config = dict(
    n_layer=12,
    d_model=256,
    n_head=4,
    n_kv_head=4,
    head_dim=64,
    d_mlp=704,
    vocab_size=2048,
    activation='geglu',
    norm='rmsnorm',
    norm_place='peri',
    norm_eps=1e-05,
    positions='rope',
    rope_base=10000.0,
    rope_fraction=1.0,
    qk_norm=False,
    attn_scale=0.125,
    bias='none',
    tie_embeddings=False,
    parallel_block=False,
    extras=['capped logits'],
    init='trunc',
    init_std_qkv=0.0312,
    init_std_o=0.00636,
    init_std_up=0.0312,
    init_std_down=0.00636,
    optimizer='muon_variant',
    lr=0.013,
    lr_mult_o=0.675,
    beta1=0.95,
    lr_head=0.0077,
    grad_clip=1.0,
    warmup_steps=200,
    schedule='wsd',
    decay_fraction=1.0,
    decay_shape='sqrt',
    final_lr_fraction=0.0,
    batch_tokens=65536,
    seq_len=128,
    doc_mask=False,
    train_tokens=392900000,
    steps=5996,
    dataset='wikipedia_en',
)
MLP neurons of a small language model. Each row is named by its layer, matrix (gate and up: input weights; down: output weights) and neuron, and shows model dimensions 0-255. Each number is 500 + 40 x the weight over its row's rms, rounded and kept within 0 to 999. Numbers have three digits each. A neuron's up and down rows have the sign that makes its largest values positive.
After each neuron's rows, "fires on" lists the tokens most often at its 100 highest values on Wikipedia text that the model never trained on; "fires after" lists the tokens most often just before its 100 highest values on Wikipedia text that the model never trained on.

L3.gate455:473442472476490472510483511493505475548502487483434559537469525484466495497490518488471447492526525448453497530535410528478492514530452474571537480532445539442447501438572527463503477564466471461426474486588435439558555516538506492483404462506475576480524555555462404462465535571447585447468492536564506485527452489485561444522463567573545487535512551532432547463506435534478517508484487537551566537499539484551551528541491439542531569451414449485441446523557517511483552467491523481539528552483489502514480423501509512552467427479556437499446461581517537508522559514511507576420520473512424440428511497540518490493505523520484489477477523522523576505493493480456511490471507508516569461547501517499509447493534488522524525555469515497505464434440510473577470519528503
L3.up455:476512507500482521568481528574506524494514456497526505493516507571573440555558566498445464630497497547438476398514447515481552503465489496481527509460500547443514510540530529505532557577513555502481476487465486486491548521539483501552475479537437485506499545528516534560498549463405469451546462456434485512505548494541468483459448588455442501523492483559495554518532541542560492498548463474529537555431514610477536527583539452550450523485472497506418455557483446507522573559516449471486449446521505484526473440483409498498522506470549529465520540452523634598514523471440536495463485525448461514518489469477455574520565490479504496488534570533571533472509481545504539506489505504535478459477435521513497497510514501440528459501486523471456476507482536425513465511515516
L3.down455:520497557542423498405534465463487539493477497464521527548471528436447477494507541493454571435475478477485516538474517546502513509524444528478501503460504651521470510521480515487490524580505450504549561467509496472466481542505515541501585554480504447555497549517572457487524531507541486635465506468487526485477517452502543450463519497505475529505494461482486540491569519511546530530543484491437424486477492539446534434460488499470581568535542498496513470439500458490513465550535499503484493508397497487545501536392457487528432508509446514458541543478479514514542482500470478543472477559458486525500493490530425477539463490479561474492545449432417523561494504552479460510455458525537451513478544469486583499548563489497539502398541443529493587559459511600494483490576497
fires on: " "
fires after: " |", " with", " were", " by", " the", "n"

L7.gate431:484520535511487452477463491520526539479519449490474511380505503574470459500569549529512517487536531446463469522522489539471478458588488462494482502470530514527498494530546442558446514517498509479502487493522446577515456460479539503531482505523480563533486625591491504548455463515527535490487476467539498459465422510477497467551461528556535545463512481494541463507508589512525507536446553437524492553518460580462442546469478428481475554456485535431491509542481556462474600472566521508477431419523470544458484435428501464500452478474579489518529523490481433480533501460497503511426431496503469496570452410476557504518520536477530486508487514501622502431559520478509423465529573495424488489500541530526469490542515477516539495490409483477452535506533544547461482433525512
L7.up431:507549592493550463485508472491524499419494444437534558501570476476496485495448522560509494519421525413504399493558530529471512509562489496531465542507509555489523500593404458479452491479478508485472455479540481584521502570469534544479430471505509530475506520585539589506413453435579533520492457502459494428494489473458509535534539452520530576542530510513502420554546555475526450471475502455465554557458502514461489534472491505441476509482522566459506520512506531511502523482464551592451464508511448480467487469450528511479512508502528452460533507529501493549546512479502527485437479530531543509545519464505477518436484542458446468484480532462467557548386483503527439474525518526547463554427510469599514521475537462484504513403500489472473491537500423568470473496450560
L7.down431:535522478562496503544502508526518482501471534565572479505452486368548580533545544403460465460553503552488551528441454506516537557489504562500491461514492512535454513543555521481494601548543481467426516574504493435494478483497511468487517520445513433472461512491504421496533549529434511452459464609485501546481514469537431492527477517463555469503493476491466572490452439475429516534510500544525406521506537501524450436461549553502541481493447479538433430516445544499515620525525492492467545525519516539545499521418448457517489533529451551422508439435494538477488493527489513560554508440518475523458461529469480498487531480502503510502495531526482432449529561497439472523490441469485558491537531493460470544457517532535454526568494511505473446512518576514494505532536424
fires on: " G", " K", " S", " —", " R", " And"
fires after: " |", "-", ";", ":", " by"

L9.gate125:501470581527497489469486511483594514472426475487455537525526559520500515575468452442514472576427521486502558446571506444526523475543516529523531398466484546536493476459477515441464492473496536461461515512426527543500458556469453497474459503514497466485530481396493524525508500556480511480478472472541524455455525508543496504473503542529471517580523455458451438447488499413460520464561571488490494459507509547584556479556435417516522435507443472503520584533461538520493438485470557491531485533475492542441540580518443495389490493489532602465521519476476488433494536515526474595537519467455557564453539409493519455522485598497457478483524534533431465519471547542492488500531518532513482464527508523558452493491542517462535500490419553524468507518454501494525536510533498
L9.up125:507441522511521525508507493529419476435593498453501553456536455457478483483500484564468485449476439538563498570450491434494475503450462497549476506517492504489466440471510502578558495442513448524598568489489513447554417510584480473517455461512507563488470410499538586479422530519441481467528557480522450443451448563500528472523459493435482532518458502458559490538486487506480541503482544459466505499521543548542518529540483553509518481550512512462481487524499552469496463469448461544472518434475483486410511557470417562588485558483511504483465551551530497524514544580520550531434495495463504562532480495477472550484461532494540544469479488541525518580554469505554457532590519509540470537499493546504520507540477428527461542491484504449552577491503550525463482506599441
L9.down125:493531531476571507509474505504491495525501439428470486476498438484477520513524488520529580491437570450489567484498461427463454507491521514493495461472519536429520530503513451429479464522484564430549495493573507424483559466492521548481503446520460433460506501519514429462528466498467528568513450459487498548504443465599448506537434444513463503449521424464514495489489524507563515507491567490468435525500496433519541525507434439464477478502461450597407521525460445498455523493509555509577546476486468551574517473552554471440514502529493498536510509513497477486384511460522489468546541502481438433550489564496481433582598477488452506526475509526561491423423501507483506474530570535536463495481521471545480551470469464539491492531517466454454569494420504498507562448450491
fires on: "s", "°", "ly", "×", "o", "ru"
fires after: " ", " Po", "mi", " App", " T", "al"

L8.gate369:477440521530545500496499433501518547430504546556442548507535507529509518550473470463469467550535486452441495525469539592396442487480534566509522464459455481527505562485513511442527497530487548531532545560454526508581556518490568454499419505451403496499437507489463521490550522463414494478496528573460466513504473507511490469548473548513434510501513493469460520497538458487479519517463472541514487508478450483498542553455447509450521539513511606513440512500522488478485437478501540487507502544539564519568480468522494576437573439522476515471525496496503514529563624504462514457507483507563510568504443503385495442485519488509490538487518535531490539413499526555538529462468483572547516546513570502437545477568511497456558595561529481582460503531437477504516488506475505
L8.up369:495525462506496500515447529494502517452515527467515562496523461500455525439573538481493438513444522476484521453497495475460576506514563480535464482492467450430466525484511495455522521511472497534413516478454528539553475462527482504559492522573462499495523445479549568483524516493563529407434549549514536487458537493510447488537432493480491464392456475550584536456395548496529485516532458524478466601446474454512508527501487477509439572509482479488455500420537492467472480472509519498492539420480468528559494479520504523574560536480491569576534472448481585493459551449386521489473458464528542450465546528532461547591542494499471522510472438495486470502560544543429487512459470472508427509547457450458435498519491431474570485456516492484458510570496513547558541471551498
L8.down369:523474540504498470472468439512450464460492540448508475431503481526442503445511535516560484483491532557461464449507485495534476491519532526537458485485541488537474476524546493541464495599463488499536537459544485476477522532381515509480493489523503491499426531465505506502490509555447524510511491464476454553519497518457513459524616504410500536549491488459506475509504569531477509516535531467476436462472471544502428487404542438439545524447631453511471504413549479555469609483498474448496484577485525532521509524452524509453534536511498534486466517466497488517507549530548498540487435505515464444479594517506492599512524538472460482515467516520538559510506471454464507427452444509504466521380530513472570466494423494563481433518459527525493438456371498477510460543460492
fires on: " "
fires after: "|", " |", " the"

L6.gate377:511500442454517563501460509534475476564564468562521429501550501459465517501544446488508491592470548450518497456529472456537446581537513510482524399463555508512541471444536463466515508538475520499413548422529512471514515508451469554493450481435490509454500535458517451517517494473547550444534381521518493513540492495547496465495520533549498445488475509579512430489515574526469518572467518505433446467490433456522551527469497484449530491527488544479513458505529545490530459470503485517466481591402526485459433478481504522486526506478496598499465505468465540446546538526528526504481554514433479458491455514498567559565470495555497389500478479522563526545549515471527475465457574548520498485492553439482499607520474462442474503487511538569537463515531526493443565534446525
L6.up377:540551555522540449450496523566584495551500515450490439502575463444613518464474437454508459481567500492519538479527491519435519544452517549501480473521493497376432537490533490494492444460530514529510503565537565486509439503492488549466460573460501518501502518533507461508530483404505463461513547438442530548524519551448489496532494396488491480480485503507539542470528497508514531529514523467550496497541500562506489542523520527488475516546519473454560529526516476499525484486450414524553439428477476526477466565480479453523486506488546476518557538536519418507544457489538495451555524465492442489490555510530573462479456466540532466533542519559549486483446501505500439479494463531553576552454503408543516515517466462469416508409430528546484411415520523467549516508508419
L6.down377:492498455484504576551440555512542488570505544606480489428598475494520459533496468506492485574491439478492515443477504464515538536552475478434531452481494466525560429431535456525552541519563521468522494475536522521575476470488483465536465569440504380496495475434556487542548445503493537499438418470506498529557528467541521466460470462614523401496467429496512539440429527519462544528437532478474489504533436448444526501517400479531486476483494476448459493478500563528457501455513516550501520569430525518529430513426554497473474512440470522481571491471467526483537469500509551440554508438455472466560523466475533494489528461524470471480475472496518432484474460514507479473470491484457523475502543576458500545535531458495490463469477479506565510429477539521487552531491498
fires on: "5", "ation", "0", "6", "2", "3"
fires after: ".", "ul"

L3.gate601:467502444519526531483459438513570516589551486476511415501561503473438449493553505520510512565520521471547439510547525476501535502536495478559439510484515599506436525537476520461527570542580460446482480530567531530517527446531513512532531543500524494506507455556478474520554557566527472512496475466495490477505485560476456539513507551448418447431574539524452522486475486529474437466450456592505461492480442532536516576444564417509448553556490525435425525471494508509556543509471500411504467492450518555555484502521562450461461452508528492505498526519516539570512496503475501538456425412480464526493467506481493561535539510497484574552538516482509487395457487474438520513591494482511445518484464468521553449441449500486564499497536459525514514544474476475550458536483559
L3.up601:513474472481474476508415528519550447573478489457474418539534498541511481490489473515393540582465476521501513447471491515519473447481541412504479520496477436498507468481555460504515542489406470449504525491511570528453490467429483499422463493455494538432532547503509541501456459549549567484476518427540558457467415462525565503500440531557442495557523561511418501546558479543533480477491450492468513497499450564497536474556505524500431431515458504424409489486531448471520575518525505470493530504502469498501451552479464523532452561465481444555458489484487502555535491538540508478434474469505533508474504513507532537491447529484478456419479475490517450483481432456571504542431490593546484511484491435442463462489495524465492541496499420470494570428475460407478451533521523
L3.down601:534478517512457470468566516558522484446406496520516524476498508398460500530581472473517515510485565455491478455469511473529603560472424545463515512494580604523435527438482498449493511547532469527510488475511451493572527534522503536575508604508439517492528435497470468489546555537561529544529515544450470497517473533503516504537484454513484529505455405452479513484469561439491488483502519531531464516516511502566464516474580492529539593490545414540537458520574477531480562432451528529488477555453523482535469446459532503442498488493463453533518515553497467529504511418510378542564550475485540471510464473481504501466577513473469472494465557499506560522445476471517449537530501461438453461502562495497489505552476456479507498456533512505549530512384518529492465526464508
fires on: " "
fires after: " |", " in", " the", " at"

L3.gate228:484472493525521509524533498575496539479529482518457446500521554485457548532449452516478541521488407494519415523500500479435448515465456388495511498494519473497483414571464479520411496497444497449484452619542488467467489478486476558486451460514491525536481411436491532512489496516421503475501493561579478534492488551487486473475515454499498516493464456476520504486518460462551529466402474469539541545475575480501538557505515438447534532475490495508576507453513462483465525422462552413576416532471509523476500527459504479516459511456503428454511502524473478497516565500437521481476459460506415480572523481484591516487494418450487515486542527506573577536532476447556517482457476503547550479546531549506452518449528505472439497528531488539487494517438424533459574438441495
L3.up228:485464527543474541590484491523544584530496477555538510520537476467497460543443507489511569505523467485463471439451525475442471475550484534523450568455409506549503523516510452479495463527506478498460544535447487453449477528507465451505513449436451469482497461470483509457489456475476498480518508490436536446411498490421480519493530449438472506533525519500441518536491517559562473558505457480473526528506515534455526446475531441495507421537393530445553447499406509506531536457470507487527526453534593564524462578501506517538522549484440467498529502518548500516543447519482506573541521556465490526524439491548596528508537483511497501547542500502521540519537507482478590478497503569517466510466554559501430541521475601483486513536561537595499500602470453491494570561426456
L3.down228:493501510481474433532510528507442454496458509432453463455567516443581516538497488503495497487539423519511560502597530497467478537485442478454549395511622499469520511515463501559521564451519503515505480546426480562482509560489459445442485489518505461516495555521504503542464534486496441525513502491495530567565497602487537547526493515525588479455431559541541555547496500527499547483501605519535546519468649499458489452474450519474485523486519474474508512556535517581477463544533517471491459492458510439425540525439456438479481478500503437467556537515523435521522477503515538488501506450527490517418491514493437507435523502461424447505449544530479432455487434497470497459513500501527486553492474447467482525540477497499535503463478512437558467486536451464475538449547440
fires on: "[", "#", "c", "s", "u", "-"
fires after: " ", " (", "al", "-", "y"

L3.gate425:483522471436533525496456558435539563505469468527480530497575571514525511548563487491505432518502513535509542530529536475500439535495445457471566527446502414502526529575473436449460521507470446481510516509499516491538457455518495498503463485532514491457519504519473477497499502449501478476468486537516547516568480460510547594519546538520418505468539497454490506437516557504520528498529486460495499410433523491500478463439496549441513437452522527531484475448500532572495572490528575526502514453544566561430510506506474462547512507524528480410512503535542457589507555463441550560609454468448503485539436520413519515520552512468385530532502557496502432488576522547586492529550481480501483479429464550460435430495493465500490496447505510490504500578504479546509452577516447
L3.up425:448486541459483458496457504514531461521498480505576552467502473566480457444498510476456461524549523470434505481484488435392486414500482531480454520480460505433489452505477513524458551548507527478477508556511535590515447478515492499489535527551516544486548501511526550474443429521469499493523517557579522513463579534520548463516495528448467461579570490556487496463476409450492493456509546442511472434421486524533550613474530527476505541512506515438529553543571569467486433548488521551505471474549418531518525472458411449573480548527496472539516492512513551539526454483462440478423469459484525464458474542527519448479486455478506478547569483474488520472459513500552497535531571530533416467449505549540482551560459468462500544545479495501489516563487438560464559487443534
L3.down425:459496471506485459501524510467544528515497498401434482502552442447506454511504571468534543400533470504462491477616456525527462449483471506454448470416533490505498556545485496504485522407528537482581501524443468515511426488541443560482503470454466534444527488524443574537508523416494494520477472484510521546522460523529547515514569507477487503458444434487506521454535525499531532452502550485484452434498431519516469470565492449494517403494526547448514472511528558567498521501473582515436531474482542451404516505509536480518515442464535501484461515539512500538521496494593543502535509452536479490522463485461560483479554462511444464543554462495448479512507545453540593458511509487429432439445517485546446529429488527498458481464506483583428490582534450530539470460501517
fires on: "I", "[", " I", "U", "ce"
fires after: "\n", " ", " (", " \"", "-", "."

L8.gate106:461467498501461493512512453486543479524546475485487498585501503514495508461481529520525595503579468456497514483504409442462510479478493476538420549599513544534543519525522491504517605511496509439523518537548567523514459483509567514574485543539475580539477501504589557502487563483490462541521517447567499526453500516441553460472438483500463536472521437473489508532460488454522490538486479473469588478545491594519420421467541482506503471489503505495505565542470509494509437473461430485511541512492523519553388520455506575462515548454510440456442549470557515500524430537477467507509485468573426505507449496518494582492542525488479503494527519474483470514476482489566563511501593517545502497501559558593519459502522533497448547419590532460526475543451529510493479453524554
L8.up106:445421504541435476460545517512502463540430572505479507435468492465448463466473410492472483482572445464434421474576457475470562507500471478547479484492475538457585534515408484483495535522502431525464517452466552483484452440554537533478565451419494530502468537486455495552509423416569467535514513587478548542450461453503496496468459425524545499499513483557504464536519504466522530471467525522457561533497528472522459479516544502457457466467496444478532441476469522489463536503488517514523446445533485574567490476511452513513545461437507493498564523445551478490558487581524515490476484460573518550483462492475496474487473485430437460512475492528552484514464527542480522504535556536471545504400470570486457524452525425556570550475600501509530451494460483521544512487520517
L8.down106:561535544493495472548490484566424539518527486427516554554502555442519512512561484512457487505490495535543528552593557541489493487462512522508503458588506536503511484501526510526473555463492425512548518500467486518538562494492491474454472527483473474589473456511486494519531532601595426571467459588573520539450426458523489519545572545464495507491505546451466481421470502419440485556503519547438511554503526436487506488444490474472548511498540535541453541497486516509445529470502462511457550505514542494511527527433436477452566493552553514492524478536493472501539455472446485497508557522416531458492518479498489495429453494518549576534508561596529499557544504454535466551477549514467432505497471514528521513535432459589469592485460545526434480551545511481476479495565510
fires on: " \"", "\n", " "
fires after: " |", ".", "==", ":", "===", ";"

L3.gate115:461470523456525433562519542504448557475503543514408472530481486442497557487479435549494481506470485511517473558552529457500450529467508547473485529491498525507490556428550518516529527451501550502527412479569521562521499485486485514466511501494455480509495575518528504466429432520552475466543492486510514486473494533493529553489511485478482567468475499498530456464462524429495432434476527495515445502522539591483516496475545520562502522542493504528513575513542454474500434487437545501549456546514496473509466524562491472550512469460440356449442524528548519482386454571591503496467410485502539528500552548530552465471485501474534476470473425487518459465429442450508553565453542460514444548441511409490479493534449508465466499473523535571529523457443552500526544436443545
L3.up115:488471482470515482529456477447501519390488522454423457541518452522461479502548512535510492453480490428479545517491427558473449500515474499553440542549456637496470480544417472450530613546484493506503529569480477544519498461507559539538502524537483459455539541474571519542488524467506514437490414521585611465486524531470571535563573502457536473511461512524490473444507515498499521517502488547469506452520522472436454487500458531513455524487507532550479490499509583441518535483447546485502476532465537517469519496467517560505492406497471525457533516563487436526453444505495468487429492451474513492479506502493559576586557545508559513475455548486495508470550461474497522569522466544446475419545506504440511503467539480571594459453456517476513558509503502509512499531429488
L3.down115:499484498493542470465471436522544537491546460505523581465501445518520495511504611511465527485541490535506503510512529471492482509534591440467501533486473516415528520482527574542511469466520454443551535424491489461526505524505436443456539426490458407530513514561507520436511531440475512568541532517459477497459504504508470490592520406463445571473448450439619508533509463539494493457470509487497448610545507557492537588455452507544504502489514528489552475512495486531478507475538435500494480500477519440463404446500429450500481567516441499464475448435534498421559474424570547489565535493578478552537537487481463537501518494519458496532436541463459524514430536505506529500474543459480501489521512505516424520583468538503481474456528539518505482474487477553484477492560534
fires on: "s", "n", "j", "w", "y"
fires after: "s", " Ma", " Ha", " An", " Po"

L3.gate370:526489546480522546469573491460516485537424450515439492451449454576477505538452488460545508453552492520505478512593476530506463549540524452515543463481535464534569510511550562602441539464463446548530581596532538520520464516498502519496491451516511517499486517500525532598474526441479525553527530579545522440546572491441418532490477544542513532508442515453513590575425573502444471506491534518504531459469552490510459515548536511441527519503524520495542506456488573487523515424511554436532487478534485449501527509495569433476544569452510434473541479499467519550529496525476536465525517510522460418463455486516521498505535525468547513439560501532466482507520576449470558523539562536533465531498547543507382465480475526503488475544437471496492554470451526492481475548501519
L3.up370:517412478560469494541461506539468543508489496491476484507549503517488506463443529466461545557547492529515423512483563487494556440502511456468462505502456474532452503442460487439468544512453474417518444532466524525527488448566458445552504450467479502499476512512475543558437501469408486437464429504540470457476484474454544488454413511529518544542497434491485490593454498461576495495461574512529584546464541446437547518470547480444485481472529490496516485497506471504450571560417544520469515424462426475496478488481429520464408502539543493518511508441557507419548520554473438537468552453483471477528485536498540520446533459418480497562478575526532479542568475496495439540534512477495531468584574463476533551513553493462503456496482521488496537482462464556499437524444490
L3.down370:535487441483532526486536471495552533490490576542546515513499503523511450486524474506495488476462569451517503484476507619533429484524491547603585509547483584514508536553509540511435534442453523530508592516513490518451390543423498477568533491531510484487481482473584478496468491495493475494452562461574538495476470451500453545489561511484517532517484560464524490475471523466442522532465538542547476456451466559498456477486474445514549444497491489480609551515552516453584508511549536439487524433515562465516480479482568519526514519402488458501497515480510560576516480594520538503503471467446481483507494442532461481493544489546503494485480449501491505470476517524486591450510534495437505555431462465569489486546492547492516482398483458549424534440572486473563503476507489
fires on: "W", "P", "[", "w", "d"
fires after: " (", " \"", "-", " ", "\n", "–"

L3.gate318:426453492447506478440504518470510519460492444563455615537508501515494461496446506454468413530502522514474414462476556453441571446557485495492505413479412425531535561446472497456449454520446609488501520555451471573524521422475438451472424493484469511454488500495482502513450492453492560540513504486473505525532507468507569555436547489471489507518527475468497514589546467422459527506496482549478530471468492473509447500463452429492532394489488490505474426479437539562487541527474528484535514513565556506458490532487529563525503519446474480535496446478498554422469501500570487510476505551516489558517489568527470491530511568555508531534574491531437501496477505511584466500480458564514546544530557515558467523520491516520483458470487524477498549475477539448579536529514501
L3.up318:462442453538458548519490562558494539514504530445440513446498552560544473528510500537455560387476505526633488504494547514462521506587483516438515540531520479469514508493426493524525469539491541505471476470510529506547516476566605521571510557481482520538583472421541548468468504483495495492570568568433474559509552603430486502422460543478506466573463506479515450450535540555474476550547533448482517424530506530429513533500496510479451474506469529558491522523512518502538462478433488498519533552541458461523537441562466495501455474552516540456476495508477503557486459529513563451569496490520470569454509499546483485518531493495530487437538520515463522571514511507474523528533509495453394425522499495511493483513571536528540470488532500415568468465508455546516525506524470
L3.down318:435540512448507527513482472501453507459449502534451482537463481459526532491483456504472462571518544444506489451465476487496583444528500488505550460550473504475490562504545474501444467559522501450467498524491521500492473529480433493549488494530466511498444498512475442539544490475521500451515481525473592436574450467500515517420544476478537563532548516494542453462528548421462434437427493458479517511494519454556440517561467471486503445524542481479501427470468534534478515503525508467525493542540613565536453505517553538533459481463534548537498482497540525387462541524566413568509561494511497515507509495472482540407500598547513518447501503417497543469480498520524468476487409514440532537560506444485585531509516505446492531445466525474449541577408495495572497576462456
fires on: "s"
fires after: " re", " ", "re", " Re", "/"

L6.gate429:562518445509467489465491595503534510492523486522433474504520525467454470509463515495448569509509450507515465505520514453500532557484488454500472577459568545508459512432472425498437502455467492450491527508516515460518520420481568464534520523477535509524482540528516452469487502539441561499486552488466524559595497491431505533546502486508517570535545445501398499515510499441450494469497528457537465504519435494512501540486592452422532520490478551478486512536512505443481515543515500492497466512515451417551580437460462426473483545562474531460456471448576499512473456589476537486492496591536474490442521409550499483607473534514448434477545472504488495576507498538481574551470504487538460507429463546581529528523522504478564530420460508505480424523488475465533466474478425
L6.up429:456485543516447437508504490482565429502510504502565493601549445459495482464435461528553556546575508499527469527565506519573509505480477495497504466475526583473521497447489454533478434474453525451470537519524582517513464401446417444516500544516574528491501609488526460512459509492453484472553497562432495561489495440528477499517470503515534485530538594537452491531491449479482544515508478461522544455548486553542505464496488524464498517496477514495446421540447524467576425505459517431474435445495571568446517446488445474478437502463407523486515506526462524522567542478499514478507375484488490536451531468533444444539522528462455498495522487541529478574487532547493430517442501453579458465491500519519469434452520486486472500470516484479509441485458505507546502556513470
L6.down429:511507498515495447539517447552543490591564527502434547470549505430540425521534446523518445509511511541572416533466544527451374482568538505529509452604519548508511446465510470483542469544495461469485521574466489434545546482436544477482450517466515508483486462498557480524545467440575546529552489551510460533505462539510511513562507521463476484550507465580444501504526502461463467484432473505478485427454524501519471516502549532493517512531508467526495519540501497405449528538468536479460485466526524457498466488451480456543482481499557466495533484543450489526513531474487535464542554505506520544567407513455451517443490523394515547534460502527447522496472477495556437519535497544541401500504480452518541562389511478441425492522477504534496476458445551484466435539461471
fires on: " ", " 1", " 0"
fires after: " |", " (", ";"

L3.gate497:541459526488503534477497517455504504505566523488508465509553448462519541513478476489458445533508513447490537483520589440540429519523456524543488513561503460606529487454506462497475502471566486508477449559543555497466477553524519562554515504455446483433430550522458506487524476630538549506535548423486461472524444481450490463350518532460488450510387510465517487448540501463472447425445469513524554466527551500492490493501525512480539490509524513523477504544556615542459541467478500542503506460492505517437454524487487476453517497506493489484571491520485468475511437534612389456489499490438527517508514515511599501476483504491527527534485499539516585612454465487524446502474476513477518551480526504504464453470553507466510535455535491452462528532463465557550523475526528
L3.up497:518515557511553472452548472457513469464539590496502541441461461565548463489462489546483488551488503491454434437503562462491507487483442438546507455536466452502434457481544507509440477457546526522458539442451525538481521555517548545517536471544473402491504453510529491457547562542403502561463515516532468473494492495487578498382500578537470499519458543500425493469499450498510565510487480487518478526452428485539524482481489519519633526473531455484560445507504505569531534503584445451481461515476504502417493558513511510491459558530493533496468558435508568438420522516571527526538514461494520540534464465494535519465471522446527486499476537558508543569520554519514448520508497474499413506546485532443488495548551510435505519476440507535467553520522513604502501532516539
L3.down497:434499490417418510582486548540483498525508473480481487543488538511470491553495510472514555446511519506518517527534473575480482460487556530502523512471559542481522534479467492488576515538428510411462452511498494493528523428520423502524441468493522612498563440494545468513457495445581481442500457555435542565461516508527480556546458425419486489473533519499540541518506498471534486497496511456481507475506548560476495551486583456454419476490453538475421546498482478476495557484461511555488498486485489533602470499541564479528501516448506500516517507482431439555550527536419488495452468538502430460433528580559467500507571539571488466494544429467493488353509486481470523533471521475484547482519512443538513535502520508588459484501533459516451500461481500456509428517523514
fires on: "e", "th", "or", "ce", " 18", "le"
fires after: " ", " w", " April"

L9.gate361:467504521490568458490449374553504472511484516470497479548476476644495471511518531514449524500432575519615490531540461500452485427491545548515478488549507490542566487561459542497469516534496491517519517493529544497526459503428557484443506540454461526510437468517465485544455482460513505478478528434500479507497523472472448440525443490505394569476424491464561415509530467450503578484436473525483513560573534556492470537465502479555500439529489448506514567462471501448459475561510458512485491476482502507506525513468508532448522516461514452564469513503443479585445537433455524533490452462498437499529495448566501536477518550449428595463512463488448458557462466494479516542489520584537493533545513476470498436473484511474551519504503402494484489457494501491474528513567466
L9.up361:471484466455517472549538478488441573468480490511527522438446525368469521515493529509474525523464429486450522489499514493539471494424568537550555491519526518562450529582493534515531514536451506478540564567513471490506496472433527419543501592530400533503551465581491456556506519533505490434562504513537549505537504549511450532492587478469517443475515483450501534528474500411515467436538522497473508624478509517421523466492477471474520423508541486490491440554480544552476444456441477545470475477404488525522575535427467530504524495434473452542526521435511468481472462500519457474505517440464524542483442480559551513436474464506492485537499520514565561545528438537501434428478480529471516500461502507463491502473514469488460502504501515502541468461487438400527543517487530
L9.down361:552474430454433444477473478516567479595503516465472498534543538390488477507472520501484554521468552500465424508549497512490558479568521554481491525523532515465525543528460510502452500471535555518483501436531441550533486602466526514473492500439414519521468579470520412489475515472456511473572497528520455522498543488598491497580505559489471532484476509342477559519513499481450529456443491520445581526466489519417454488502508530516454501500521500474416493434454545488484635502524489500476546526540534484478476550504498530514511502448576515448527503540503447496515469540494499523532558504485564498519547538463525469520494548466437512451437482531467416561473520441490472485501544561434525490514508468466502511571503526495547501470520507425479531507527534441473475479515529
fires on: "\n", " ("
fires after: "==", "\n", " ==", " |", "==="

L7.gate10:524456546475477465478562503535500519494502509544530458513486483417444452508497559490502531478429521535505410496509482494494542575502504447574489506499553526536500596467511454469494396483572496627507500484539507541512411530517528562496530512409524512504440539492506437481528533540549464524449489485529461509528462453530470468541491530517471514445526627440567596506512548505507492483510490482513518483473492520520463408551511459504472558539526552425499564504568498464459450477474507433512472377480455489547548509466515508555522506531461496503524491468488466477533454524536558525521528511511472465463444494541503573491506441453471489510459475532525513480578535490544465481552469429494490519425487455484510488537428525516469565496453465480487518419507506530507509548592575
L7.up10:552479493567458481482537489524462520503506555596491529518529515557499522506460433494478503620545436527541449466513503570507487492533468485554487478481472517523501495523470486533580521457522508474565509559558545491428457489496511576519517512547487485506458470469517526579477516577557484527572514559498490547463481533412555474470430487461517527525507532595498554518506479480469452480446520585529502510426426426453526469500569458398489529483500467522549511529525442532489495460475428474497554523553478548534531465519491521538472532516485503443407506438536596511507483544551518509507494503590483508487529500520580470469501539403504405515453490460562533515497474470509504450491559427479502550524519566520513510540492484506526500457515526419473428559478484536519453535528503
L7.down10:460577507537516519523521481471487432510491477525448534521588503490490508556511465432455502493496570458507478555477548473489571542554551506502627499516540570504511489503456508525467531543559486569472542481501495471433468488495482541459521540471529429447557487495564448492491402485477492467447398491447478471590493470528520436530568428486515446495486464413462501493507500471542476485500529552474451519438482554514451480472480536486581543470446507447543499437496524430466497511529489468545554411449492551519501516458485517512466517420453497550549406517498515459429489509426397504472530550540517466515488487474438476478476459470537492485510509550543448449504570442453510520508444439510495560539542464515510556492517526492497554514456458478553538534491503475444522494528553
fires on: " ", "ol", "-", "ot", " |"
fires after: " |", "s", " ", ";", " 1"